{
  "norm_place": "pre",
  "rope_fraction": 1.0,
  "tie_embeddings": true,
  "init_std_down": 0.0173,
  "optimizer": "adamw"
}
MLP neurons of a small language model. Each row is named by its layer, matrix (gate and up: input weights; down: output weights) and neuron, and shows model dimensions 64-255. Each number is 128 + 24 x the weight over its row's rms, rounded and kept within 0 to 255. Numbers have three digits each. A neuron's up and down rows have the sign that makes its largest values positive.
After each neuron's rows, "fires on" lists the tokens most often at its 100 highest values on Wikipedia text that the model never trained on.

L7.gate191:082159116119088144111170141171144129135067122132165169126148180139156136103145092117134128123133133147146090101130172155117102119174115152117164162102112133127145119163132133146137161116146165172155095170123124119128113177126094126087131119105133106113134136127128148139128167106106128126136144150130126106163138162111115094114170133130114150109109122101104121135165156110082099098141138109116131081126113137126110117146134131104147174127116154140128129132127106168097119127160090108097146129134127120110141164134142077160125136159101175133114138129095105153137091107097083089
L7.up191:120156151139094149109134119129097133108137104150149182096116117139155121134177134147139113156129107146132097135124153083128116129106163109119138124082122143145101109154130134115121116109104138113111103125144108091084151160075094115102127109126123142133128100161126161150114117116124131091130146172147138121139127151116082069112138149098125120136132114137122152165141085146108121108141138113131115101151102131156139142130142129173168151121166140150097146147126078152123122138130158116074137146128124152124100126162160122121106102166108168161145136133096090161090181151158131152
L7.down191:140081106116168094118130116128139122100106114116109119105102137158146096098134107116143154103102152104058183152093158092139145099128161110154121153156102090115119120144127140129140129134139114110113110110118105153148126117149105110133125159119132113157147130077124133131125110115131166142121114112106094145112082133163107160101083120163133123137174106094115141153110128113136133096109167123132146142104118129093091144119154092120158120116089152186073098087119150122160135113187146089111116136120125141185147116138161139119121107168142161100156109106106153124150171135137106119
fires on: " te", "ai", " Christ", " Te", "ron"

L4.gate113:167142111107128138149110171127093099100116102123111145113153109133115140108121109151140139137133106134139144105148110109120104176100186114158123088143127110113142115118156122125113163148139136140142158170173165109111131104107120133127099111117138118115092131168122112129114100110187120146125149160133094132119148116070149157176128115108093148103127150112136118124134148169143118096086117139173172138148132145118131141118137131079126135130105167105127141146101069113157081150103152139143134125124142118106132135119160179153112133148108115123127091156135172087100115126126084155
L4.up113:121145159122140167157127171136121135093135086096070151131155167118141103159138148199097122122129132138115135134137095110111126154145119156158145089130142144121136144155122163170128083190111122171141116110139108177132097151115143163105136124145137115112114141165139115120102156124171104145143141137163080127094140167086143151148119159153095095131134114137143133175125128122141094108088106147114155179138106125129112106120137137099136178133121116112119148128106096151156145182109097123176126148128123086091100106099117120156117127142144098120123114121102170122088119132145098157
L4.down113:150140066112156115116134137143115119120139121200156120123128126127171151134131122124131144140155126131136141140135140148113102106145124135148138122117126100144122104123127162124119137155147081126109088096129131114116095115169156154165099166171126103119098193126121120108164111123127114107129113158114107080091116145150136130135113106152148175117082136096137107185120158108124121113126115096111091151156107104141141143138122130127099155148133089143135137135151190114090140099097135155110142115158109120109138153136132104177177168154053142098146113170109110148167148111098091142
fires on: "is", "th", "rid", "ber", "ind", "yl"

L7.gate223:162148152121130151150125161126115115141127139131132088099106137119118088161148144125083129133158187153139143154099131106110137137137148113156129125126141070134116136083088139102110176132137101143106128108111128154172110130144132157164104118178143117119126120092172125089144129075178177146153137135108135162095113154140153141167170122137122126101122137143129152164136171145139108137102107103110112129091141123138130153147140107151087100108115141121138195139121161143146136134089108121114095098137122105153102099135113111138096132122139120146137100118118119146109151074111116168
L7.up223:117116141113149156162115114133115105166079112081163112135109157116167136091165143136129133136136091122115173097109117129113130146118125129139119101099125142127118108172154137105111108112117120107122085077152099128122098138124157179157109114067157141109114125133119147121098169102115080129113159112155142144115085133115155095118144123139134102137116145153136127106160077161113115175121106172111170073112128087086122149096122130150183137102078113109116141097090116114173113111130113139120103153105078128192137114157104098090095113155107115140120119114142103109120126109103115122
L7.down223:182129138137135101128072140123116116116125131115144128138102153111108139095168122183088118085155155125127142162152104163133117133133122120099158117172113110129165143133147116135139144124125115131149097118089128139096143112123158107064122152144104123133112067172130134111135152111110147123168113120120139128134135099152099121122124102154103107173167119109187155128109173133164200130114121080128094126130147142122130144090129133137107065122093122144149098170147118178123115122120113168124082128123143118127145132056139115143082125148151133095128160107112092093143174151114117125
fires on: "A", " A", "a"

L4.gate196:129095157157165173133126097090106110137114118168112123155137157066127153105139138102104110156124110151153126145163116185075120163119107095128121135111162086128103150093147154125144128141085087087134111127123132116147134133091129130111119116149113105096116156118131123086135104123120133112121123091111149114146135157160055127140105150145162097097103125134115156133122151115180115121123130180136124104070127152128104110148163077136102137140134126130152136074114130122139107145100105131126144095155127150147096135173142141142111128099130149107161116127114112125115113093132095105
L4.up196:096107122109107105132164160151111128146111108137064112177113110097103111141126123133090133133194156125123173090089134125139171110143119133148142159159115106154150093110131155125134077170131128134113134126123129081123127103119121127141110108153120158112136129139098154132126088150129149157170114141145098131150151153173099109119119123146159156144154145179108140149110101118145134116143107115116126125128167134130098116120121112123125166161175176125168106115149133125136128086096174130130171088166149148100131078119157134122133107092126140089157102112115116142130124101147136116
L4.down196:107116118130128126183144133114043108118117184139075129110112144164147141148149104129153127142081130140119125134106158126109105111075126151145137136123099165147131139112165146160113123072183121147120096158097093112134125171131137128172113130115117103157117087172124147129117144130095128133133119107108115175081109128098128135147132128138087111100149124111160118129119117111120120125121126114126074154129109157113130143108137083139138169150118117162128121175137114115106094149129165138108161156109139124150182138130109140156121109203144124202118124133110122119115145123085076128
fires on: "d", "ow", "ard", "ind", "st", "end"

L3.gate298:104128124124107179088153090125127121093115146136112129112127111086113168147127168098125142124103127159106171124084155131136130141198125083165112157135145076166142116135117156128112108093098153146092147136136104143099113166130098112122095122109135126150109146128144119104108159089110128128153124155163129105107143106116090154163094131124131147114127144108150113116117137160118076122096095107156155130147096101167149109131114104107093132117143091107160113139124173078139165113086131140091160114111109157061163104128131133113092152127098105114109112112118165085128101150100115093
L3.up298:106148111117124172093133128130130124109097134096115134106137122094091144145154122081133182121107109131097141124146115078109116152178173088131091100149122102147103127162134137109131116120154109160107135174143125137110126147105100126117107125086175129105095109132142087170119138129105138125145125132123114108109160118124139137132136086163143095123142101101149143140145126123099087135117089147152149139145092093157142086083098116092122167169080113134162128160101188096125149114106115110113120169107165154110129110137107123140074139110120147121117104122116165111162084114136125092
L3.down298:145138101138143118124111126094130127105152107139137141173155163154149082118108097135137125095138113122079117114153156156102106126107107145161129151129159089136148151125113126151147114152119144072120109131100132115168168108156157130080107154139102128140141157158136118171134138099180123127161109139105106098139104129157089112114121135165153087089248102127113123174153121128142146170139138133113140129158128107118126122104097142117158166128131165135125154130130112157099134118143133152119122152091098081155127134119143117097117125111084113157086115124145122111160133147157108160
fires on: "ital", "ern", "ic", "ral", "ural"

L3.gate110:140094126134170122127117135140111154113125111147149083096110148111135093140096179162117114090169105129122165074134115143100150112119116151116082160180147100106107192065129137112131112105125126127176102095141140156183142126142098128130152144191160117096135112195116131072132113153113136117141143150136136159122151105147156156144121110151137143121121145157126135156122121127109116117107123108138127127136150131099116115156140103121132144129093128147114114117102090137141101102113147120123124122112142152092152142121085122170147150088133156134103133068090129100140151134117179117
L3.up110:153122122156083135110106165130129089135150111105149151144136120137115100109097126158127132136116112139118134145109114081150115151081124129124109100131155163135119169147176150154135083095070158139124085127163159163136122100102109172113103116154125132165107108151139088117072116142172091149100129091139119135130158126120131107144136077137107105126133158110137166123146126158091118125156167111092113147149112069121138118129143142148058117114143120128129077156181120106121131130135102128157120141155140123139096132124138156098162116155142108108155118140091150084143110125096152135
L3.down110:121141097098120111175113132105104128125097122139132125142113178100124127148139148093120148168121107126111119147157115146089123106139100166117166151140147133126175131127126125148123147140159114115104159189101105123082118138125150136118127108106136125128106106152120109106107199099108165124102131135103095118150108156115160143130114136123169112123155110113114080118114130109169108122137188126144094107123138161144153117119123143150118121125117139136145130077098130115157122127103156157111129133137151095080106088116142091142126136132111147182157123111137136154138117133154122078
fires on: " P", "uring", "ap", "amp", "P", "p"

L4.gate255:065109151100129154133177148104130109134086144096138135120099123112146164107161103118117113087142113118156115150128130116126098179135136122139122126106110096144122084133161132116087144121136138103148141126124131150108142092151084136158102106138157113126114126115106171174148131135156127148147146113126118128074108130083091097169107126124119110076130168143150061133100149166114145110139094100178125087159125116099125118146117113147154106107112165136111165124116115184127119125119143079119099115140132118091105112144137128155127092112135124124137100171096144128068144130100148123
L4.up255:133141148100091098093111148135048118126154141123110151106113124156126095111172162067086165146151159142127144122146142120128114139098087105114137145128101125112096154095135135148116135162198119106130144160155121080105156131113162162073162170169178127123179123116167114118132174123121140127150163096147148137165138106134150140116123163115139150107125106126151135141112117119137110126088145147115099150122138100129138102100128125119104149122111131125108149138086089102086127077115105096154114149095118090129094107133129103138116150096117120146136110139101116112115116147120143107
L4.down255:087131133107131142147143134117167140130167073144109106119091130103116130101110145167167115094133070123159101160144140154112108136141112171123148146107127133147125079133119129152114116115109101106098104137148094120115121098131121168143095104153153156103132151177111121144101112116148131136166103120137153096115113125126114108119136137114106106130083164141162110139136139125136140105144059129116108150129117140082098118155132156134140140117146090134109152129145101173117109163160123137121157140153129100115109160127134165132081141109196142146087098134164150190090180122147154158
fires on: "r", "ul", "rest", "ord", "ag", "um"

L3.gate174:140166149136149127171129112135137172174142137127134113112099100147136165182153148115111166121103165139144116094139133179133129138170117142147120200133140117155125151097146146150095108093126093152131142097111149111148132123160097103106146159144157134135170152103123134150173086105154134129121123129089159094100068123112141195152100166145138132125107129148137124110141157121133166115107123125171180118161105149124123166174137102200109118138170102126111100125110120114157105134104159146112158139135123117132169105104114156102108114154082130125134127115117132162120139141161151129
L3.up174:158155132128103079131130133125108129109130147156121131124131116143125157150129167164102172145150150113093117133101092134146176168131124158159127123117116118167119170132078150126135102083094117138110095148139129122112085112135135129166124095104134114139119102127129056139119100121107144127098152119115161104167156137143117175102159131073115170112147155173103182096157124148109114114148109120136145103137120161141144123146170143133098061145148101136142078117171173086159137151159136110158146160120107134149115145144141127145155120163131127103121157189139167146152108136121135111
L3.down174:136166146134128140100086133114152133131145120158139149136150153126100098106116140136107145081134105158122100146104158150125112120153106133133117099139134125101111130147157135106135088120146116124137115159143073131129146162123150142122153118152116143118128125092115107153143125163075066128164103115126134116184128129122154102114166201148154106132156122081113137136106143119158117154154126110150148135113115101173086146099119172118136153118077180109147098130136102137108090176088137124103122187119161144115129111132094090136160136102086138150151106091141140136123115140126138130
fires on: "f", "av", "an", "ic", "ull", " most"

L3.gate73:146091095126124078143091085157153161116120096088115107107166164092134162125130126138134130145128140122149177129105164115130136157114141110152128127162110164147124095132162118113126088093120149100129159139137135086143119143088146133161068115119136127115124127140137151108165124119136087180119119127152157111116161144127061110155143130116161106137122134115138127157099142161161112187119111094129139116133150126105122097141107137108094136117151114135100091138136099135111146141158105119092164177099185137108149150132110165130078135137160140094119127107083145133177116176075129155
L3.up73:197160133140131135163139156126116123108118124121118142126128129110101063125139148115151094089137112128117161121117153079108130122084151106098127096144111129135086095116148115106163153121133109123137139133116112106112097155122104181119103135143157115115138169143123145146104109118079106145156088111156102128104165093092108108124130112121162133143127159126116121127116153113176113135155091141123151153174162116093118150110156177106116131177105120133169104110134117134188173196117136139119136111118087088121101139155160136159114155122156130123091132073102140132141119127127148106
L3.down73:126123134133101087106119151113086157101121116114135106127123090115147136130147136148128092129140110129106068157150105128159125135120121123126187108145116109118136165123127149120118103154082134162160154119111121178141149089112132136158113128126177154156114117163131146076128139132147083114107160137143133082126089122145110126117135114143071098115113140112111141188121118143113103141129141139150114089066122109159098128155107132129128148080153139130100152136112095154086107113175142098132130122095103147139120131144140153132123095102121138112154150136129098156119097111102126164
fires on: "al", "t", "ph", "c", "l", "ap"

L3.gate285:163153122080129113148117106128120085117109123096119129109126139121138140156070121130154067130127158131159091162123122134143115144096117104113120110074117107148103097137133149139125095116149147132129147103122121099124175133171096124133110167083126161128134110109150129177125134116104147139169114128131129136146137087139146134164153122147132112111100132070163095087169108168152130142112152178173073168082111107152079165143113112142119104118127089123156154104108156113109131121082121138110109104137123117170101134121146126142107157128133123116123087115104126080132120144153179127
L3.up285:118103101112138130114113110118134158117125089132156102155107112139133162133075107120116128113121151134116128157099127124134142127139109113134105098123133139138099162124118149078116057096099130093121055114155160139102156149127122143108126106130148130155099117117114115112144116127158158166149135077097138124164121147165102099131154121089130130116138093100078163113111190141149119147099121133132112137132111123127137121149157136151118137145186094093163157097100111136160125138140123130170146096183053108149133134151155156137095096106117126128142141135101149120104112156123116155
L3.down285:149115168127128157117112131162124120147142133132096146136147169081119104118131123109110117151118089101111102106160140133090156147134101128118136119168161111093122118080123095102133194118154110091105145160127134165111107142118199116136121143142108102073129135094158138130125143111144100153119070149112140137116092131128140155136110204083120151137156149145130098133070123119104135102152124135152165112121131127168146109131135154123108093114134132134169094124153099116129120150115165138137098060060158121133110132122127114134123114141155135104147133135122128133109144067171146131
fires on: "en", "ort", "ong"

L3.gate156:183141098157134186129124115094111132114086152117112106083160147142122171124103153121091129150131133132119137109144136122128132125125116100169109130131123113124144145107122137143112137109078097125119139083072122135129168178127143143148112135112138139108125137104135119167181091099099123114109121108120145101157127112119135158161159163107129124085119105141173123155121155125121076131091134129162118125114160145146121162107092141164066144133134091131118090079101147144093108147124106124112098150110142141144156109125084083094091180125103091127098130134112132147124144091140130150
L3.up156:102140097126095133134155132136113127125111123128184078148132123131145169141086137088133183104135148128128152138132139160134117105123106157131143111162119147155128125143134162130109096082086101119118083112161103128168122145149108130143133136121107139091108124099139137075137119112152132137132154109100107135115113179149114127146187129132128114109149130133116128076143174151156110121096170168144094131142101150100096130098138141149077135111169125160169160098137096106146121137110141135098113149120154145167128130149129148121097087101140190104149135151187130175119143167128106126
L3.down156:142162148127159119144138100136179123147140148156123143116130132104081103137127156129157115080144066127187085113136114162120141102135152105149103105152119133089139121127126148103152145127133084091164123111150149103130118113138157105137133120168118109141114077132136100152153082176108129098131123152175099076128152117158142147121124115116128123140131134109169161159112108137117137126170071091150083164104162144184101169132103131130122138158118118133166151133143139153140120169094121162131167090120109127142164129072111147083122127092137132168106121146087105123147119103104127116
fires on: "en", "or", "le", "ad", "l"

L4.gate273:141156119121126122128158105103156121153115128105147161125146136169124097137105116113138112131096153166173114114099141161126128111109142125129131158079142141136149139157114130116136141122127153120095133106105160111116125162118132113105144125159159108129146169070140144109138085118122114131067150129125130157126108147127147134146172132130169144111112107095088144141149183102094126124129129139169129130118121118157120161149112123176103078136083121146146116089125134139152087143089151103119105110109106074108168102129138124079155124078115137108144213115137120157104157117127126107
L4.up273:144101093097161117099161104098123117123162139126129122085128107132122121139147118104106133098166109130133119196101123099113134102132129100133099157123141115180117152113078150091148153101126130075135104076146119155119098133140155147127124134125154144138103136107121159115113135123136098169132156113131150124131158165123123150150110167071131126180116096111111163151154116158153127128157113140110117110161122110125129125103108160128104106097126095178118119108142108146076118124123163148112138105162112125139106151133099110146088123095106141116170159101140104112128112145188154162
L4.down273:176118101167089152114096160134146105128120100108102112131120147119150092120105140150120149139141106138110108189086073110152116120102095112157154116156096150166116085135128125160144147148135089137110140135132135145126085140117149095135133135128161131121129117100118166142130116113110140176059133159140078118109114145116093164122125129131151114166124172107137122162132138135120102108144131097173099088116128099136179073124116137146119098071108122164136164067146158140135132143143155159115107075123149144112114137062118129156120108128133186145161098134081148144096110118161109142
fires on: "ou", "R", " te", "e", "en", " Te"

L3.gate159:097167166132107143101144107115132106127093160126099138159116133145156084124119151119086125125139152163126150133100144139153141140129171131146148152103096114106145117135141134138142143138081112122099178136111103149126151166130141126118134132123173135124149108112141109114102082142129129129138126083134113145130111133088110096155107124118136194114098156116169145134147119157167130172147164120130140127093168108108104125122125095139139087168163098102105162102068161095110119113097134122137190138106153111121127088137115061135159121196090115141138103102175134132099128106108142140
L3.up159:127129146157147166097135135128109113100071140106147113129097141120133122122175123108130161104116151125130132104133122112161146116115146138135133174073109131115168112143137132169076100106111089142106118141115115150137133119134131140147118122097133097128152098094132143104101076135171087118159120122118129158105105156089108096121173155121172150088111144112124101113125126144170166142130180106140160116111080136098111153126119124130143129175083125194132156104150123110093123126132098124138095136093116122145120134175133132100149091156109100083151110147150110163088152155149133128
L3.down159:117149114144086112151076109100172135152156111108166144153096111148123119103090093173099092124132096149068116165136112123091107154129119135132139132123118142112094142112153137102138123162131132151168145106085125148103125159122088111163087094121081124130129134168170133124164136131153156147141142141165159112121135172098151133111151112147089113173193153138102132113170155093159104118134108133116136160133142134173140147119136107105152125119131140102115098129117106097116112066143171155098153116102092160139167141115105129141124158124108157170165134110095118143148122124141131137
fires on: "ell", "ed", "ust", "fer", "A"

L3.gate98:085115147097149115123063124087143154144144148132106130104127141125131137166160103083171094179058125175144144139147103118150132167150132094130158115113146079144092130079109130127114151110136152148095115122109152174115155157080096141129166130129111127150127128138134137145130102084153135114115139154108136112079125100132127132143123158129141122130114115134151122120166163122091138147155096122151128121091122135133108160166149119134159099151178087166161118116132144108129126164144126157171136142117126098122128112163149156109135122136117166105120096123070140129141115144087089124
L3.up98:105123170106119093177125133124157114106155175153100181118218142144144148121147144106103145165090111123132192147139107113145149148173133116137094101140170123141125120148140088125150135097123131089102137111131119117080137119130149103133117130119121140080107160142142116147105124113145094136147154152108168109134107121133106127130118137183125130165127141131138121132134145141118144116113144113130144143106126140140140109170135119124157152150135164127156098143083139042130085156118123136169107129161098116152108096157125135121117150147105137138117162128112121150146149106110119109
L3.down98:181110125138130112124132104126109131124151131102139129164110084134152169163131115158169145138170165139084126130123122146142136127119162134129175133134108099122168130135141124121125082108141152150146123118119129123157134136124116123136106105112110150145140109132096097106076137184127141116154126110129128112137096134121102095171128131124186174137255134116123139170121127121166118140166158117129089138173112161141150149099134127111124108117166160139136129113122129136109145153134183135105109140123107161126102128124135092149155107121103116122154089126097093132138087141145107159
fires on: "ical", "ic", "ural", "eral", "an", " American"

L3.gate311:126116159159115119108116137149113124105146165147135125107165103155105093135101112110134132144140147158125164105127151127061144099150112133137124147121117107120099137140123143110129126155123124138148146176128132155097073089116134108114126135139110109152135144102129184107122133105138166105132150102084120121134120091143114188180088113126137154129076137104101124162123092102136084122112127121124122132105139149113129131092108127127113092130112146140112124200175117108150143126105107142091120113143148103125135146140169109120102123189068116169113162077160122131089141124111143139
L3.up311:168113129139096103135150131108093117115134125131092129116117148141086101140107082113119121122123103131141100123123115131099085134097117116151122122139151127142107143170141116109122162120153090133145134127116146185103043174092118159078142098101114123123111153093098117123063152141122125128132117121115102105158118123147090139126119141131123115157117101092113098133181105115138101104110146137139160154130096105092160121194130132115106076124158133135120127119200129156097146179107140132126092122149127122127078153129139148150175145154125162123123151157141141085103156143111171094
L3.down311:116112123144168088162117129128141133143113144105109099088122138173121129116155135120108159121135141157087142139111143149098158145158123139163083118073123093117142160078150147149125108138119131109146108140073137107099159139106114108163084109164147142111115100126139109183143126147166091130134110108121143129121133114162103070137084130100187106118152136159090121125117134134121149102096085137121103130131147093146145089099080095090131140108114098166115119107101153112115185127131108110153129155089148122123167080120110165151141143103139086100103063114102144076127126154147118115
fires on: "0", "re", "ir", "ost", "l"

L7.gate136:134119129157109149138140131162112122123102125103089183120128154155169151180119087113110105120119175124131166144165141137121112089096129137126137117115118136116173118125119139101121161178145112169147101158115131142122103125132177118132156107161138144076138144128186113120104134133091128121159173114154104141148142140133166118116141167141199148115135094157130146151123184144129137097142155097135111108132136143139127105086090093090115101090135086130152103114122113111125124088093164124103131088138091134105087111081127128164137141154141157118136098120125071159119132085107108097
L7.up136:159155124129157101098126131118120150140099137151115165149139100136124130127102150163146090159118073141139158151141123111087093179118155144126121116142114138118147124095162096144157148151149192116091134091105112105156128119120152086122115124167062131130141123143144147101139146101121154144113100145148135144111160138135150151132136118105130153123135117114108177089160125165097131124130106143108141104112110112166103123126187108168099135132133151103113122109135134127075115103107150125157126138148070115095116149106198119161110169103156139098170135108172126120135122117164090098
L7.down136:085097078166086149162053112094149145137119114110141172101114110117164168126107142173135126115127114111115085110144109136129130133152110135126113135118112140125136098129102133148142115102151136130128128116157104100115141107149111095112125129105147095145130074119108168104123098127126147172069127152127122100105139134123080111155108131131109103125111135151090114104116133137188156124102172102161167138144096117147131142161125137109136075140083121119115200138138120137100090090143139121099123093144127137106141155148130139203122101117112134136152142133087083104135100117119151146
fires on: " |", "av", " s", " stat", ";"

L3.gate95:135154134146156126113122110098106172161168145142158167125142098108138101173151143149130131114149138160140110108138162151122137161147131126131089097097149118127112139138097158086111169137137133173098136140123144132110124163116123115130120116125125103141129118104156163080144056121144126113100151120115152066075161108109157116142120113139184109172110087143149112113161148113125120148103153133171118126100126103122125167198129142147169078112145127120133151120111139103147129155117143125114143111142148089124135090153115156135135117155133156103120169141109099107141114112125089131
L3.up95:146123156118146143150113098147140124173146108107111127089155147110122103143118139109149104109120121139112128128130135127114135165129131115168119061132142103142154151146113117147085126163129114146122109108171117126104148149130120118109096152103127145132108130120150121166117081112124118081138177119170089117119129125143155149129104141173158123131141097111162113156103126134143148078086104115108137101148123121083104129147136112126140092109160132151127138128119135108145088149114164181141150107130143130091090088116163116144154115131150085129168108161156154126153138149174100146
L3.down95:123158164144096161139150128139139140125132126115153117132100148119144095149149131162113117140104127099065111139106181127107149124141134135126134121154097114152124139123164090124131143116105135115103136161091082155141098126127182113133080123137083101140098155175141121110151113114143135125164123117148152119128136139113126107141142138142160137157215119133128093157136170120147125133132089087145138086156173155137151103124145109157128124147107132151123134086137098138150100142146121124112082147093094125143125091104101150150107097116168081078128108122130092090169164106126140170
fires on: "A", "ant", "ir"

L7.gate84:151129099129113105141134159127151118095132119116076097143135136128127122119140134076162123092093175156159120151145113107121068119123108112165114051119137115120124121123133139153112127126124123125164148119151160151122088079110145150122125147125134121129188159114136184065087154111151151154097124167107110133115111148142134110159136134097133153170105130070166106160157172126108109146122155137182138118159125116154095161118100096087112127135120132102124155095139135124135103076111126111143105142137111101121122110170142114113091125136125132131142165102162100102133110152178094165
L7.up84:125106089141148137142145119114099154103101125115101110143105122137092119133141124125130136138108170127138135109101154145169138112133102126104125072095101149128116103169150112131132161138154118140167116143129080123086117117145118089124146140115121128080150135089121162131148175135117173125141075160129110141122130111148093087125166104158114135144133097119120157119141096149135103161116122141178143180157069147137123146100104119143132090122122151110149111119132103147123134113109112162136117098136127117101104093143183164121168090147183166159129134151138144122120116111138116126
L7.down84:109131103099130143085105106150107093153105092126137104155096147142108161156126126106130156144126127148093127176146154093148151148097097152131146121128114140109065139107145151106112121140125118137113107120189186107115159136165156141109148162131154126139122134156136109078104118121138149177115100121119179124136159132149100152101058129149131163094196161121100124153121098121170153162121097165115126093132156146127132136151105123149140139128109139089097120116118164076116140112124145119155147155134136133131136120074137113145190107114141130126126148144105110118109115134128156157
fires on: " dis", "oll", "at", "he", "om", "ac"

L4.gate40:092134136105089172078136137126089161102150113126141135170114131137100119149111128158167126146121197146156105118114165098134106125131129093164179102112111097146108141082130145095107111137166117124128120155124135105136150112148087105130118202119153140076119141129112176138123127089113127114148133140143147103164150153118101130147126134103106142133137169111127111182181147140150114069124126141116132126136153091128070163115126123128146133134131159108115159136114144150145120123073182131159153100145139104135171136119155117169125164111156105114122098123114126125119117174177132137
L4.up40:111127119171168121157125144097133129132160114113133140138143135112125124152126123134121140126109125102128106126131121134111104152184096066136128104138102111160122121122116096193127118099179174099130161130125137134121167165133097115160134115154158158081098104132079118149138118153084123121134104147126140109085145125130096183139128127112132157123138095148128127130110117128148135113108095108137117116114171124119111170173137108125164116096133117099168138105120136153146118097088177143141120119110131114149128100085132157154154105110138149098095113158075096129156135120139172103
L4.down40:120089123096159145132138137108128114113081090119147125134123145140115119108128114094123136131144196083117114132129149126156158152102103177151116137119102143131149114107073153107174152134127124146110140172132122103129117091123157118144128076107134136143156100109104122127128147121129160122106148130097126143164123134091098117115081127107095132091119166114086078112163154149131118141125121168114142147155120090122131144087101110124115160138080143165105173131147155131171137127115162097164137132121143155145121162135115120170171140129102185090123112141083130139094139125140108148
fires on: "om", " dis", "ol", " re", " there", "–"

L3.gate227:132114123179157096091131137141122149120108101121124110101126100163139159136104144148148139122156134128134115122131093103130093136133122171159129136158180125150152149123116128123095070115101170120167128149156118107153159151122154083144125164185142118183099139128122120159139123113122146083111131162148118109108156120114135148133149137126086135134116124106152127102092143123135177119129151070117139144140107109122161123083160095122143145072071137092139093088158104145145124095119141158140142141135141102112118084131169170139137100084115147111116093170170141133113127168099120118
L3.up227:127123117152121147149146151113137154137083131107072171113130119082151140155113153125130145121086130123127178104101131103115138121123148121130123103138069158115130128168130116170054161130113172105176167097130122105128144122125141133131112128152170122130134106137105132106115132165051121116138119178118128105089106140144074112124181142092161134125135096126136142111143102151130178091107138118139106138156091114118127143100190090139072118117120101090170111136158115157110139110078155122116137105100152116169138119122111126133114128134153104135126083133131113122097133159093120135
L3.down227:110130121146164086149136100127143090151124115121147171141085107153126108111111133110132120114118121149010115137146138171106144136149089157130139145127141090145118133119127115132121135125090120133090123133097126121121079107113110145093117137136099156133146116121131118157131134114122118149060147131096117134124158099144130165121124114118091095125255133119128101121177136116105115160154123140137131150124144148115140085144095122136140122115110158092096138114120139126140113139112118132159109144126140108102104121137098100162096123095097140139133167112098133127140136125172161125
fires on: "P", "p", "cl", "sp"

L4.gate256:108136168160146149130121154119098146133146126142177135102127162145144127116160093174124140120167113151117108124099132103141160156106143132106122115110122117112139078140100090142080144131115132116143123180138161134137116104133151144164151101106119122139077123105144142128149149082145128152104146139130141146130139103137122158106172115144136167117125137146109137157139115110120131136071116102119145120123110137179138127137111127143131126125099176151124157173142145131141146146152064120114094175138125151112072164107127140154102140125137117179157091103125108084156156114169128109
L4.up256:140093162135135147136117178146129136152123126154158089110140170142140116134185113143146145149148103125179138089121110123137127175148174127121155104104124138124125144153078103107099123116138128123109162122143146131124147106151152075160113106123141148104109147137124109109136134085154146146122148114114109188121129091130133174150117140135143110134127138145055125139168134120133115092066086062149145111124148120168153137144142117158139112171123140158155130149105113114142123128120098153137148135163132144127129117115137140150108146094137128114116167163129127130132146091137142112
L4.down256:125151147114088115128110099105076088111137147121130152164125112142126103127096153112121106121118164171131111145129115181122161116159153142152106160198113115185121133105154141177142131156097103172117137096125096166145103115109115145136128128121129134139206095138122121119133115154094109141153127137114102107132120113113164106102107147161147142140192133098162132093140116113100097118160133154155139130114130144100102128068117178104091108121095115093119141134113138155124120187142118116130117124108147121129141134120115079131126089146158148127122112089163121085114112130071133138
fires on: "ia", "an", "a", " Dan", " II"

L4.gate243:155151107118119137086147121157112129120114107126140106126120135149110204163127159142116145115109122127150172117088110136113185155139121168135146150134132123135114150130129086161142139116150127145104106093105113129157146093137100105130143109145117114158187132175109107082121070151141090156132120098119144109134149137156156123141135126145169118097113079158124130079147161141084133103091139102116143100101107157162115156131118134122139166168114141157102135174110116122182085105113122120159167138129141105098137100136131139126097120139116131140153153132116199175150148134110179132
L4.up243:148161144168131152166121121105114131120107127164132129149083106130110138156133115106135119180143126139130118146097151122090146127119127121127151143170145122144121099084131095095118122168144104168097145120126109140108122164126123151170137123118115143098130151125099137104104131155145125135151113084136162129167193141136113156120108126180146138137140110105124126132150128138099148138120101123097148120134133149084086128181145094143122095165100150135093100142100102069134136115096110115094153143139154119107142105137101138116141120100110168124160171113101107136116165143129157131
L4.down243:137130095134152135108156096147151126126176096150082110133139107121139103113127117158145149099115098072149143148129106133104099129146126118140130113131098161154091133189106135164121122088115121088137100167098113084174131098114120137133120127141125117127123122170141085148122110103093148147107106141141125095112099091127144088197137158089092141128093091143160129106146140108159091127156139095141122116095077118139172118095104136131155123130113115097155134133122142149116091140142169125137146145086135156153087129178149102120128128138132137127118090125155126133105130126107131111
fires on: "ai", "ull", "RA", "reat", "in", "ose"